Weights of a small transformer language model: 9 heads of 64 (1 for keys and values), a variant of Adam for these matrices.
MLP neurons of a small language model. Each row is named by its layer, matrix (up: input weights; down: output weights) and neuron, and shows model dimensions 144-399. Each number is 128 + 24 x the weight over its row's rms, rounded and kept within 0 to 255. Numbers have three digits each.
After each neuron's rows, "fires on" lists the tokens most often at its 100 highest values on Wikipedia text that the model never trained on. A number after a token or word is its count.

L2.up214:138180149134085127153173139119099166135171098123116107162106131096081117135115106156111104128131129112148154147096105140138103097087113143113044163108123139055134126145157172143078128095120100158108121139096116144156097125116140161135076083137102151115123107105145112123186119114121153114115111129104107137134115132084135116169174140144131124078136086186075133116134164102101102140157111145145124112103161121140142121150107119073141098109133114128135156173093133134123147115163130117080110115110114113120147137114136095083139094121082117125122133145114156154122145152107126136167118165119126109122133127111183093109153106131107133131151113150197125141131135149149157127123158144147138130105102123147118106118104127114138138100094162137130141124126149089089119141106126
L2.down214:142133154149105170126152183113131125106121157114135134149152127161136140165108124134113129123138167103117124136121084151088113142142099101154174099141121145126160112165140206120130131134133164100126132115170137084167159098157130135111136148130166124131129129137157123116127130144130120139113137142145159094160129115130132108161129169100106145166146136106159108137110115099086140144147161114160148117152124105120090136138146170170109125116115244134126134119150151103143095116108099148109133084125131118156112055138173157127135141144131126092126146127112136135089170138146139110152132147158099106113152080149125166129137122166139119102112143111133130143108125120064112101131143156138111110128141146075156175125131121147092101100148153149111093153103101184100115145144145
fires on: "." 65, " of" 8, " were" 4

L2.up590:072108107096101135159139141122124103108113139109153127181134192104084133083137113100119103121135151063134109114104133154154171131081098150141102117156115131110160129142143186121070153131116107153186126139092166132129046117141139139117140132122127225111085137109143141123132138139131121104151128119122109154103141156146090132138166157139099131130130082157135150108110133153124120126150117142097140104135138154126125145128151142113137115129098134137151156140090144107168076114137141136115117111149118111135141131158097100101176155123110132170124121143144109132109124141122135107169169147115136132116115158164127109145125076114112120116122147111148089145131151106128123100136104147141128122120080114117103139120095142127144118117115157150146190137095149107162099135088126
L2.down590:147172169128177143084150135101117148136124149152098118090108081115123117139145171163130163115121123174085141159134119117068107150134131107129119129102136135134117126124135100130184132080112108127101161116146118125127188118118134163130118086158129052130149124121086137123116095104143151154071131136124131123100131134115137101168092119094148122098140164121128121142152110131107119120137134093148141136134077119109131128140118143144138120130141204127098135111148110127109160133114100110149110167104108123150115128140148179143079126143125145115159158125101139176124150122117100134077112148121136134136128123115139160151108151083106122127130112118089168108146130151044101160142153120135110142138129159122136096151135102126133149113143097085132085132138128118079171142140106
fires on: " of" 19, " par" 13, " en" 10, " for" 8, " cor" 8, " that" 7

L8.up922:123117155085127134121116105121115134172158118115177142146109186132155103136101155135105117136131109095114135110074117148123118138110129178124098162113126124096112103139128171118144134105129162143124111152113117074119136137151103119140156164147086123167098098115124170157126129110153106114137183149115126120148138127120158142128129115125130088073134120107133127093081140074111167113100133110114118102149128160151101106100136160138181108096110136148108153118109112151135139100130146137098119131117116112117121169104105142081104131168153135116117154131113122107078127113093106113131115146121131139134095148121130091139112111084126151086112119121112121145137146138146146103109129144120098098112131113112141117112149111125162162147170142074143183097083139123154117103150121
L8.down922:100147101143156126161164122118120140124116151122091177105141075130105117112123111123127126156142181141177163133125150110090126096147119094107118125126101187150085108133153099135120152112118079151114136084124087084133149106117149159089142071139136130119129097143095112146090137148140087078102113126084119097100133137108151091128099183121162132110096174154139184097136146143116123114137122113117069116136110146098134120128125121144106140107096106154181111121127124126107104135129140156137115116124164130120115108123115140139156142133092135123112150092141165153117120164107126145134148093132085098145126185128127145118134107104162113121132108171112131125093167125146146122138121111131158157106121124143123118105123159139131161098105139144081098126106142086127117140149146
fires on: " |" 23, " and" 21, "," 14, ";" 8

L2.up711:127151140125159147124105126120126132120135084128084108128101116140081142108124117139094166118139147121134113120131093096136081154110185152153113142105130143112158115100123113124122178125104126104121119099097134112164098148117127113118097132188119126129141100108161111123114152142034117119129089121080131133128132123133135158135112113146188113122112133133109063071107104121138132179128133137144105122095084106141139130106100111165174139128092150136141131135157126112112126132128144095139080100122140103075130122102088132137118126131137117139141136172115152135120144133151117135171116136131143156131130113098124098118129118145149132113134144114164109153122093099095139159137154170110161154160124166074151135128123122152086144140097118119119135156115150143115110092150099
L2.down711:119167129104170115089145142132158166182152128146132114128118106113095135158134152150114118131135111166116159133104124091104112161127140125149123143105142130132162185133110131144139152132096135146101138144106097143180123104151085138154147132167121140095080140129060105124150104149143150173112168178094144130175144120111130151121115161124159123102104115149121131102112142126153153156131095160110100145104118103133125130138078122158148110144104178143125104121115109114138112115131080125139107118129131120108151206164104149176128107156088109128127138148125130118143066145133129162079134142134095101144102110148152112130148105122116141120116126130127105131112145112143112171109149105104155136126105118116135128130122128151143159134163159166167151138093090075085120103118103
fires on: "in" 19, "on" 8, "ing" 7, " Loss" 6, " training" 5, "ge" 5

L2.up1477:102177088100142099138156157133130172121165115128166140156133143075093181109135100088071122153148101116157123083091169105162135093098107140126104159078110136131099117140155177137116135101143122101147124155130109098139102112134103118109107107153142164137094136110141145153147112144121115157129124095129120120129140118135120149121137098133133140140119094131129117117097117172097148120147153114161119077078131133131131177135134182125163161082127123112143117121134119118059108127109114138153140129128148120122117109121121094101204147157080092141099122124126096144112133124111113124138135116089109095107145137190103143149124092179072113130116139106123107115142142126130104147114119164150107134099097137141137124118102112136163141103131128148145176127119117163114124139120128
L2.down1477:120157119157116112141122131131109091123149092112130099079087103123137141129091150133136131094126126155113138146126101184137142141120134139131110140135144094102129133141111135143134126122120149145107123116110123140136145135104166102135107133125082114118138140096117129096129114115106121131122090169092122128118139183132131111137109139131126141132148168115127145157169120092124129141161117131207100172098144127112104120093116084123088124169130192204094155126158138132151125124168120125108093136142118147092156094126149142133125152104181177129160136143118129151146099131097159176144112174146146157129130131118146115142108144098122154135112166143131145162121140146137149106105188124133114120139138123094136099154130143136126147098135111103096116164144143099131146110106143
fires on: " of" 38, " " 24, " former" 9, " most" 5, " with" 5

L2.up263:154174161166094080170121114094154131168126119155142119152148090121128092111153136159093139159054135150146130154118158144075102125158127185122107129148130124136164142105176140109166104176116100120115120144114119114165153160118126161105131126147122164115100126111133118095125141124108107102141120130106099125106128130125100083091127123112118119130147127123108124121091144165119087174129125166115119078105155108150146146162130120077139101121117141148156116102131160135137170143150130125118112111140125121091165110130181118119114116118117114151096125129142142157146154103138148154194126146097115127147141147137139119142161113140165104126127113150154048137067115119117115130124132091199123147127085111154110132127172123071088122076126115135145186096102132130099131137130099
L2.down263:127083132130117122140127127104118156126113114133146090119149144129116111148136138102099144136131106116142122116135096138090172132087124138114145072157105179116135122174120129161152131109143107075143131153135115136137091099139122138113111132082139117157127167115134145152113131133124147173125120111148135136124132124103099154154168111110122134161118157134119129104103112094107123098129133103126157164163150118088121118138110101133128139114115185127109153156087113129110100126135102177135161158133130097170134144125138131143128145138137082079145123146110145114109150144110122107106118094143134109123165150115150125121117091091087082132140125124128169057139145153125137149116135154106120101104165168103124187140143136135156137141115123137124120125152163181091101156107108
fires on: " of" 17, "el" 11, " at" 9, " Club" 7, " Grand" 6, " in" 5

L2.up867:111127144141118141143153145129150131098099105127098087176152139106143157106133112097104143119118132124120078150152141116112140120109147151103125131132124140129153099084133117129122139133145120101177152096099106130159103127132118113104080139115114130108181153121170105145160103114133115133120106099156123122113140157147162098131085136134134127150167153142150091056100151118152118103103183132089088115140184127167115111136137109143119148091115166143129133117141116130153128122157166125130138099141129092147096101126098131107188130111126123169109118122091106111123143147127112142150113115114121126083112167137148102145106126114086131128133144172162095126118144111080089159126138135140113132154103097163128106105104101121080126147122149099166148143089131111137124128114079
L2.down867:128187143113089167087161147102126073106119109177118072164158120109130147103159115116122109133117180137144110134077130097094105119085096121091097118134114108121168145148119110151153133102164118156145162101110097149109111113125110093138128151105100126137128156143145124143152104142144126132148120120146083126145111145091169126131146148118118116118167118100136135122146143150146113112139172192106158123176101150119129124141124108139157083129130150129096165101109166154099125156126142161121148111142115121107108128099129140114120167079150171173138082136124145141171104118118129152088109098144106105104145123131144116156185128133131133100112096123108129126116176105093097123150119132116129129082115087133133099155146084098141150089137135124194168163131148099145168121129143
fires on: " De" 30, "e" 19, "de" 7, "ur" 7, " tra" 6

L2.up45:155135079093177126112122119097086161145132111166090118160150129128122141146126119125080128112126106121125092113099131140124120117144123121131117134096123139148156140135130154143134150104115091121123146116145102144183139145114119120093136076137107144125093098123155119137138174106139158119141098111148071198111106131133140138124158069127170124088145150156132102101159084068124176111134103167088098110085136142142129129134135115148131153105115137151146137127116127148125122114123177150084127132154133090139120125101094119137164146061157152099091123127118139160151152124126136147126066118159128134129126141129136116157098180152135140166131132109130118141081116128114182166179148158120154082116134088137165086153091117098154144149081090134151155198120130140133139094083168
L2.down45:089132140125140136102109109166169142155152094145138143145146146142117145138145140084149170152160113158121101154092156151098138104121113160129112127128106140149113123153142165145153112143141105121131064145185124165156135088103104124147151092153131159092138066088088168146124121123150151126137153134145075155130093119114135149145131108160136119093134138144122139135112118094120139074119108133095106137085151115083119116172122108176144100119137200126122102134137117137112127108085145109111126111118099145140122136089140121110150147123142151131100120126131140125147097126119116139131109145125125122161120122096134130153132122167077140174127102114142109163179132160116146152116146121126141081142113122118163113120120092135134145138119118113126122131096146134137122118124133
fires on: " after" 36, " until" 18, " After" 17, "After" 14

L8.up1193:137168099107129136107109129118111124083082123171131125148111130092173098104118151116095071121083112130116105116128101144140152097137107133105111123109099169098106130146099142147102109169095143139172106140153175135152172181112141118071111167140136107140139140115174164138122129091118090133142110146097085128161147115151125114104137125126149092132155143072144148063090145090150112095111145166114114094122112121192119132095138158121117080144094131143132129122125089145104149178141115102129099118128140140119147171163090117079131183135176142119137101125129148113054156123071130120124121111136135154189131156152130122130123104087138098121111124172143118116116095146140119119147132137176133143106144158158117148113122149155124173106102136108114097176118111128139095108148123
L8.down1193:162124130109150126110105105154116122133118155087167148129158171101128109113145130181104136180148149104116139146109136142149132118143102153160169116142128156116146126118153105097090105121123112108105123098123139113128130126099139089152134134102142136109049163135125145134124106155110090125174085114159124120104132092125104136169122128122089145159125131088126152126090097133161155112116122152150125113131160140111188121128094170109129113132138132161136118129142177171132117130102104148148101147118137103079129112133130133095131141128090090141123148120110069128102141096141095075133126117102106114129115120134148145117130123148116164141107129157115078142138145138143112126110123155107145117160115138123179195181165116125107077094156139146103114121112145126166127158174107
fires on: " to" 41, " for" 10, "a" 6, "er" 4, " For" 4, "–" 4

L2.up1647:111140115108150081142121126133105147075156109168140136131125150086130113147138115113078130160068125095111124108143146135109099131119107121130144142106133158145136083098106129137141118133115161162149109129120137094131115146132129102081105120158132138138102104120140164152130144136141163150128140145140101117125111123143113144133116131141153109141107142141159098120102153123142143135133144067115126118105120116119152125132124135091189125110128123114111121129129147143142119114103141123140137052126174158092175115110123124107169114129094133156122114111121115126134139156117141162143124087176117117143121138155150105138137159151099114149108176157132066105087086124127137164107148100161098157187083060143120087096108086151154093119133100118167169107123121130116111138126103
L2.down1647:116112120134157143137103157127164136104143132123129134137137156110087081119145108180109126118129113141151121110136154141125117121161134138160140146138086084142126158103131158134106176135128118135141132116135141113125145090150136132119104107154129138113148141106144116102125136103114169130111127129147110120106150119167091122083108118129121129101123123153134160124138137117135132118129082125153124129102125128112124146119154132120152109150137190112112123107139151121076093099149129127132145100167157166103129145117171131129137160102131097121110140134111057111106118160114128132145132167118148117123123175141153115156138130148129176177127108126128063112134153175157148098116122104107177147137099082136091104069171130145102073136163105063103133098118118116158167116145081
fires on: " of" 10, " own" 10, " Japanese" 8, " former" 8, " a" 8, "ish" 7

L8.up668:126173110138141109142083123105148131145109111147149140126111119087151125136111125096132129122075174138166107124129130153132136159113133112128156131055091149084103107118127124094124152142115122095136107133153139114135106132114128117099127126138132143106109121127156146160109122132157103130097143169118119093120125133115132113096113110194111147129135120086164107104122099151108118132105119166144080089127123146127084143118161153103135125131105142171123117135168079155092095108111110125123118147093120138108153087091141104118115143119097125160136113174131159115108138114088166091137165136106142102130159105151142140089108123095120111113118108160141108135141096129137120145101153149155090119141146158152162137197133117150111131083114120130166153140115134138115119098102110
L8.down668:109135117163129135116124154168097084107143148113160103124126129146132113086115176100136096156109130106129122114101116151084147146104079101124089165121142130110125166142153100103185132144127147110073128135138168141147124116138144161127105162162110113105063171076105156105133128155105125126137172135115120137119137119146144118154143084137138116155134110092138128142110120149121116168134168157112113141126162151145129105141126175123123128133127165129129173106137156128134092133093119130134099155123113132121109124096136144108184135096146118153097125160097124089124109123150136129149101143147195124146123115160156139114113141144164070126151084069112162146157122149112126177130119160117127149147106128103079105115127160122114130127143134098101126151150148131112132122124092
fires on: " for" 23, " For" 10, " of" 7, " time" 6, " as" 5

L2.up166:073116140149181158163132110108061147133109120199093120158155084109124151088145111141134162136123084135143055152119157136122122145145155149126104117118114126153167123098108135064083114148140099116122130124126157148128101180137136139103115104171097146117142077123139099134117147169158177146129129157131142128109117135142137102137179119124165112118149128086118124122166146094117154119115145134110118147107122135143136164154141094161133149139123125152125087134121131121117140148112135114126151119112162128140092105137123147157128109075185161136086114120124170125151144118133130182145108148120083129138156127160153149180120090123131144171121127126141083139107103080116117132137146123157126130108105097135160102128123091092119124141128109114215113179072147132100128092110121
L2.down166:104126152149145116138128115126138110174099135142118149162123151137149151149159129143125158128102118115142103122107193123145086152138103107147102117131115165139125137094120125080155133162144132101143168121106153139129125154103117142098120147137117161115135128138128136127121154146130109180123132060080080125139141143092161146124091145165187113094158151135143123105134123147166164134130126127135110111139114140116179118160150177124151145118138165119075131098105104129173128107110144119119168131145092149110103076106126112156150105144146083139119093134111103123112183171112145133108122138111104114128162097119149152145128118135170143154104149137159102095166128151127122170161092137142138130105145092123107118119115112114107159126092094120137143137124141150075105137145127
fires on: " of" 13, " After" 13, " down" 9, "ild" 8, "After" 6, "ost" 5

L2.up1301:100150176153085133171118146069133150116138127146153150125155092067108107163113114115090123128151103124175158114081156133111153147116143147122097168078162127166090089131121153131141082162111131127102141151136121103156111178130143123087167120118137148118108126110154113150144110116143146095120132123111127144130140167139138119134160166117118131111117106109139121095140107112125125120125142148101160101100126126166122106131126126058120098073074125138146082101128114109152143145126143135104147099142118116136114129139148141144121140109116149182156128094132127137146120136116132141179141103088130132125184130138133085179127123154094096128134170166153097119103123145127144133069154166151122109177107090129158175138100156142149107146123097137134156121117133148087101100146147
L2.down1301:131147126127135121138129146161144125125103099093119124150150130120134087127118118134052141132127127124112159145132122148116089152114107127139131154154086101121118101123131163129198198146091104143150166141118155161157146158113107180129090136104125145110145148102163152104130140116126176171140147155105107122150133094128107146128121169090120117127149111129108154107122103131145096114154151126120138119129113096129117127130150144150111141120144235125123111116133118132117110166087125090122126151107138078121163103148148133138106111160164106155103139117099114126140135131136126118136171107137125156173110107143126089142096125105087132103136100114140159143091098132089139129113124115140132155123122138133125093127129141137161121137150116110099138107139104158098090159126108
fires on: "," 42, "." 22, " the" 12, " The" 11

L2.up589:155118097133131100149160129125144168070177086142164139123134148126093087134089078149111131162136121119170107138096086119134117117141133142133094133161158133146115132154138150133129116167118119117139116144110134121116098141162104163153154135127123103125110119120155122135167093149140131093142082114118077172117121110083145125130136142131145113103125102153113151113116112107146146096106160123104142124107160131136117093148119117123121088114143106127143130137078131123155167121122157144111056093089099106097166109118122110121151151114117134138114162094143141141151123082138115201156169122133146143089180123110115106142107160128138124087142135119112070142109094152134134100103164161132137149164092132111136120130160114113128139109121114117097164161106116132096077116102166
L2.down589:144125136138120096095124125128123131131091116132107149159142113144123147129131142103130114143154175132116079128139134117148099147114116117122093135134127128107117141146109185115160144133200107143112099149121134133095108137133126139103102146129125121107115142138153118086131168115097094105152128106179130110090119131098131117100127118167133079133120111111142122115121191109159128156127097128132133138175114161078137151144112154144115128113114175137110136112147104155123119133168134068112070093135109095119168113100108150125147096132110102167138174146147157100118154091107109100138158134102141146123134121126129120168110148108133143098175097114173092149159125094111139121139179115121137126143132158097141142090120136146143141147124158125129152125107120085092120135132132
fires on: " by" 27, " to" 18, "." 14, "," 7, ".\"\n\n" 5, " from" 5

L2.up963:068178135138096151095158150080073163113111104136127141117125116098144150111129129090072134144104124108055128136128130166116093127081139175097124153152137143095151121108124154149114072121165091149120105138122077082174114153083143136091154123142162135119147087131186141140144123114168141141118111140081120150109145172111136136116116163131159132089146110094120120156125115086136106147138195132139134168126160113178099122140121154065139075122145137119148094114112131122114168128119100139123140121172148096123105131113148146091089150125122158154123116133124115134118152151132126123182153120141144129118146112167143061142135124124106132086135133172154136129058127139122122111107133133139143152143097152102162149143101131113155126135068127119155126134122155107154141144103173
L2.down963:100158135079124144155145151130133117104107116113155108129165150111136118099114122107101151141125128136107161137146149142142159169115113160127138107139143107136095140118135169117185150142129114148150126114115156166173105185072125135115157136112148148170139125130176120119143168130167163089194133139096092102179150132081085150140131139111142109136130169113125159124160104119115067133167102134134105105139159113161099172137188173132090142125120183132146107053092101107188147151125144114114119139124120092122107115138120134111100134119108129145122117110064177163122115141141136097159146141149154169137145109135117097113120087127099094146121123167143142097100126141134113123097134119130120151135105110113144126101088129136136109158080081162112156099117116141123153136154120
fires on: "," 37, "." 14, ")." 11, ")," 10, " |" 8, "-" 6

L2.up829:116127127148111155126105130173133154104131131138110123114143159114143126139146105103115115102084151086123134076097133139147100122127106162144099117100114162101116156099141167148153115131133130171168133129127113108113113156152120136104101108162105119119138094123152126165097118128126095140152161125111087149124151120184097139124128139131111114147122126129145123119095170131126140138110157120145117083125144154138146103105147154152156149135144128093156140110153133160147114103117148161147120128158114112120121118092134142061170107167134103125096113126113100088107125131087115158113177115165137065192125102173136138133125131101094101111140097139131143125098172140138145093149131136144120133144117097155171138132111114102124127122105160150119152157123119120098112107137112
L2.down829:137091125170124164177135137135152129124174149115148139117129122151111100124134139116139100111094131146104119140115110112090109088104143123124108133089128108155162158125070149127112155119145157162151141157103187124132116168121157123127094124126131148113125127096113121099115114133096085123100122110115120138130143104124101085067149110131154120138153126131089128115051142139120155135135145106109155085094111150170129173119123089111151109142116132125121145145141161096179133098167140152152117115111160155128162131135098103133130132098120155116134123135104125130085117141088106140148116133169192145108093138151124120122130150145128105112104132110199119138132119072131154139153123132111157109142165139120154159132101142147071087102150140112152118115144108094130175173118093
fires on: " to" 17, " a" 16, " of" 13, " for" 12

L2.up1241:152129161134115101132148119167158101132168124158161143135066085130149133136056097143114114129154130155110136150113156112097155084130141126169106212136117116080129106108138127131146143125117121102173070099101099121146123137176136186117091149107136126070117100139124105128138146130154121145131127141117147145169108099107145121094130148131101084106104127108145140102088145128132139134156122142136136147116138129101108124192109142138122134135101135115145122121082156117098163105221120145130119126138196150122159131154101106133135140122156118102125194117106118170158085159092024122134111147132108093141140104133087128158119133085154111093126113120138139146175145133161122144118090096129080141123100129122130112126153152103154119101110156208121143110138137137135081118135147
L2.down1241:136125097108117164133099138116134164138104150132142149146135163099106146128156120136121158104097144110103138124130106126133099141117120131093118099057144106199132111156134129143089094137124122156090105120100134147103134132127170105135158144161107099126142120114110132165150131140128156130113153099141097119110153113111120111132151095096141134153179110155154112103111127138157116122156094129132143102116125123141112139073122111063172112134120148173114126154122146117138092149094143097134169133162097113119100144117105154132087084098130168106119126120148137066110140129138136118110118115139128139097146142127138151103120149133141153142086139117132106154098133154125148080088140160110132072102146164109127156134132126115110137117163117119149120103112138097128142144171148
fires on: " of" 45, " to" 14, "ing" 7, " records" 4, "ment" 4, ")\n\n" 4

L2.up455:138120166156105134169169126126134101109111110147159127125153105074149113170124135144142108121148134133162108120102101112121146131096103116144087096098134129093147103125121147091101098156118118131088143151158100107130086148172104139156158142154100169095094136154141132093085126147129148114146131136142097118128107165160146135184127131125097097131103095124104166084142147133100129129113126175153112150139153123186103094121132157113136093098096157143073126107142120126123170123133137150136158137114131124138163140099162082164129153136126126172107142151137135114116150123119125179139126093125129131144109140135104138154115129118103111131152179146140114129108159154127108117097130113104159144122126127094135119145112168169151077120115127150129145124116151138150117133138144
L2.down455:146116139123124121092095156148125163094133101131154140195081093118126104127108154156058116137118105108128124143113152158185139129165104105170141138138163107110079150168155160143106104102095145105144130113112124169152074095114120139108132143126124161139136141119139115152187141119162152108128137161143148132108151126121068096092132179096160145141099099123141136087158163119118148165139165130116167139090119065072124101139086133168122138122112204128114153109109088141091157168076067137161130128122126121108122131132114123155159132125134154087105114118129145130149165121130112094125155171118118157126134127130159101150136117106123112134144123114140136131130117105118163125114091110117110131122112129135156136116122084109161141141136144151112104123141147154113130138176118
fires on: "." 23, "am" 11, " states" 8, " |" 8, " " 8

L2.up933:138141101154132113110128122120077191089149133139165143126116083098123094139108117111079136111088111102129146147099085134134101094080127124109106151149126143100138112092133152103065069207103090176148128133100120116090112106152137132131134115143150170140078110105148171132105095115150081111106107094083099132122111140124180146195138158119126123106126152150133121050126090128132111127147145127140131142125162116174118070127121135094095135103116139123115152105110109137134187159136123154109136118087110103112124137121123140078138122113145135147121126138138128150096146137111138125168154121145136125119138126122114068147118148156135088124106114118127103098113107138126144084120146175139141112144151154097144107141120151176134111113090124124137196160132152130147090164165176
L2.down933:142151094131147165149120129139112129094167102130112142165131070131131119134110139129109143081140115129118157124094112124178153109107120095131169125133147119087134100125139221136128152128142171163154163127107132121131105149113122119131149114158128117136155109156154102148123118129114112139126101124100116115127136139102157121145123146119144104142145132104125131118153131158126159123167133149144130085142141094147134096113161136130103128111169255138137107156099088108134146114125114143134131151100136118124151133109112136093113089115120155107134150151137135113120142126119149144098145124159114157134113099122183070143112142167140128112107129128147115114114111100088175117126134118142157124127120143136161100148111103129177144101094126169133153140110128154128092156163159
fires on: "-" 37, "." 17, "," 11, " |" 8, ".\"" 7, "?" 4

L2.up1059:136093126144084097139100100100095116127176134095157126154126138139129139132167126120131136160105197129113126114130120143090160144118157168122113194148032109147153082125133102131149111121107142119141186120152101128137098113105105141134135166132126134103072091108129106137106139112145148146169158128146132108058124115096109119115110156122141173136114117151130145130133145130110133135104143136137083150175125158132080111116202105142142128131096104145148127125130108163170118171142106116119140112165155137124116077112118148130119125119087142111106107117129115071148009127140078159149130114102228192128129117129143162122119129140144097135132141134115127126123120134137125118100136123132142113133130144123112148092121117148149160110112123117147114104136140132115110113100153
L2.down1059:159153133090108135108148114127152156151104132171143167142130152106171133121141136180085138108105101077140118120088137103121132099103123135152097104127103138122118154135097165094093146115157133125125103121097127151090140104149158102144107111149089125130152147092154120147108090121070125120099101112113127159159117156165153134195148149121138169139101079151127093138072160133146124134158107109156159145110108098095136113125140162135160151129095188117097194105107147118134160145103135130184082116158155112168136114112133106150090091128166099118129146138098109137161136139097138144109143144157115114113090174105134084154136140137135187073175134137131134106118081117135072149110146151133118098125154103139145163112126108095172154136156091132167144096158091107143125080096130
fires on: "ions" 15, " of" 13, "y" 13, " It" 5, "les" 4, " it" 4

L2.up767:102072121143139108132172054108117103126125145152093109131073126131120150120093133118149172148159147128148110138013142103137132150124165156119084160150131099080189135133155130130140139143129126144137139098143105120141134112134123128139176160142109129105135113135123146132109105087106141153162161130155130103109142142137111112139110139123105119140104121145137142133132192126121094116130108157088155141098127150133142087127121144097117135127125132133174119109134154101125104134178090117118169125114161144118098145114149098110116137102126133149145174096087144097120156127152058189130121135104139093082122112086137127139135130145146108106129099141160161149081118130130096146130097074119165156117144130131114121101094098131112098100110097154144124138150144088122117142108121
L2.down767:163146112133134112103133178142098150144150150120142171085151128131108072116153127138108123136143159190106081151107148150113114126113086141167103073149119163117086109105093131124131114131148097140090116136127091112098136139096098094133119099133121132147130105122175132131158135139131119108104105155094098111118114149116114142144110183147144105123120093092134150103075119119125105142148136136161133132125119114139136145075128137146156126106153137140104179145132130152111139131107161110078124121143107130152156087131124162134125132110128099116111107164164081140108165158111132093153160135174153133147093128120132149104159106163174132148136106095112152145163137157164108142152134088122100096185133149154120152103121136116188114150133131137108174110123085102159127112131195
fires on: " also" 18, " Group" 8, " of" 7, " on" 6, "ing" 6, "er" 5

L8.up499:069085077106115108128150138147104121054105134101128136201131183148118166128124102127143134119137150147162094104158112113169141130110158095144102117094069139117094131128136142088136110146129136144187109134143141119122136138123132164112124100153097147142146095114162136138065139130169158091177139122108091128133143136116111160087142097126070159148151115174136110136137097145150113164119127142119114101109141146153127052128112138131166137154069150128128129122143149180119118100093164078121139099165172154120123128101059150125194160073108139116059138105110132104134161104082130155111153112143159102151100156154115149160117118151138133111126138063111103135123155162126124101127135123151138142108101092147177150086073136143081114154098070138123147122107142117111127102150102
L8.down499:164128114152135086139148123113167107090097104141138068124116176102141131131110099121154123122147131166144162144179116147121138123172163091154126154118160091065113089153132097145116101106160103111088133101097133108105125122151162127141121129094111139137129122162151131120049121134132130087129171140106104102103084141154164136181104145074126078119099110126071193123131161162109168136116118118142073122084072135124133114128133149137126160139090156143166116136121143135104126110145136124139171092109119096130205120150148122165121112123110139130156163130144110152140121103115142159138106140090126129161174119108164111143152086186149123114117162136121148108147141126155121132144122136131144144174124115127106138092099082170124140100137162110137157143122121124134100158102105
fires on: "D" 18, " a" 17, " of" 12, "d" 7, "Ind" 4, " further" 4

L2.up1404:141126140168110117104161140063090129146163133114160104112133092136178118104048156159128113092129155131078127162073143123142113096123157141132117145118121124121130149155067145132140142093155128124100103085141138122111104102158132144136112140098136117167142166131115145135130106089135157156112138141135162153101135124116138111157166140114094100119149122123151129109088113142125158132147136116121148134100134156129169110133159138127122148131120139103126087098108138073122137077223144146131124135103129133101201167119116119153138084130127147089151158140098134178145125127115092112143135131138127134138155125155126143160130163100128182147151101120159115095125138121119142152063107076131149138139123122133127094115126134115153088181109119175120140157125121108146113172124099
L2.down1404:115122113132132125128136136136128153097109136111104143131099122132088146097136134129092165161153120143133153125171133102142145140152110110136124133119100109116105072117137061150110101155133140160134159133130098130128163166109106130147116113159131141133149092121106120122127109139138139147119101144126139102135121139075113124139091118121109131107176111127138136155140146104149091153148128125137087110125125111177136128125104129123176121140111122185176100156139158169084114155141140107144107130077134140096075136135092121150101129113113168131135170094146100111098147155143124109131156134123140094128107148083087112087171117137146116128050133107110159119118118126150103141143129152108169135132136175139099124156156141085136177109169159175168142058139125124103168131163161
fires on: " |" 25, " as" 12, "er" 8, " single" 8, "eman" 6, " of" 6

L2.up1848:146107118126151122127112099143154104141146123092133154125130156127117192132135140138146140138099144127109112102133107140144129153140120203131148129149006121149095096153150116127106099124104142140118076110114130106143145118101120148104121113115115119097131131096134102114148140142125124153133154127100129127149138136107110134148149116102127082167137139158139110109168123151163124131118107082121120151113116094140130153088140152145157113131148112123108154135127087117131153217160123139121148118096155135142109111170123148145140132141131152140111123158195097151113101116131056081087100162140157133115119116148095135094121136135144136118110146148114111120140138158124174156128131176127175113146163167133085121126118162151146129129148091197154105135122128108142122112163120
L2.down1848:142150082094108093133109153111144131141140131134100108046134104164165121096131127140142126153142095088121150115130143139118108128104159134113153099119082124098126169148138183110163119126134165083155102116150145156109143146145160155169156140143085183119126139134162091138081133116117149154145122120180161127157064159126112158121143114131152088129117120098108096156110121123135116146124169119148131126103091156092127121158130118142102139114126197135140132102134117093096110122132128157149080131139117124114145142111130118123117177153152104167147131096160162127155143128112103164126151086122110107149103151097142133144142138142107136109140162114135145166142093087105085101132147083143144139141085053158152114178141130108050116152128105112131131140132116095173107099120123
fires on: " It" 23, "y" 10, "ing" 7, " During" 5, " Season" 5

L8.up358:128142134124109160134155117141147175149118149144175098139137161107114101111088117149135092138107147089165159127114130150138102131096151121163178121172122133051115099113153208101153171115107158154165098100131103115128111154127126139133139147138139132119140138129149115139136097124168164147160143160114132110131121137138112169126133107134130105068136132129134146099134083106107156130085101156107108098112122181112144121137158174121131144134148146129144136092113137143147093110068158125106137147131147093106137099130114132096119147142115121108152132161150161120141131095096098136151172137112146077122124102128117132120139117119111166126084121123136131107138129125147111117097136117127122117159113119141146103164130087134163092159081091119104126115105103133109136128137137
L8.down358:110088110125131147180127124135103164129129108106164132165131128163126102153134124101123130115144133109090139138162119148105174087164170099103124091133102105147121094118109146123140130101124103149097136135151133164120158097137120151083135154127137162138152097152128129135124115170083101123130098099116109134109117152106141118124110165104123140155104140141096115147115122153152107130170144102152099134142138087146136133130064082150137104127143087145182139105132100150146133176173117117150114170109157132130116134118145123138149115124149142134123100093115124105149118156136144158118073121113133147129109094134122146147129113137169064139143137143155126121138110127149154139136108103114155141100112110137123132083079164152099116110154137149143139157149125143123105152130116
fires on: " (" 22, "\n" 16, " |" 14, "," 9, " of" 8, " –" 4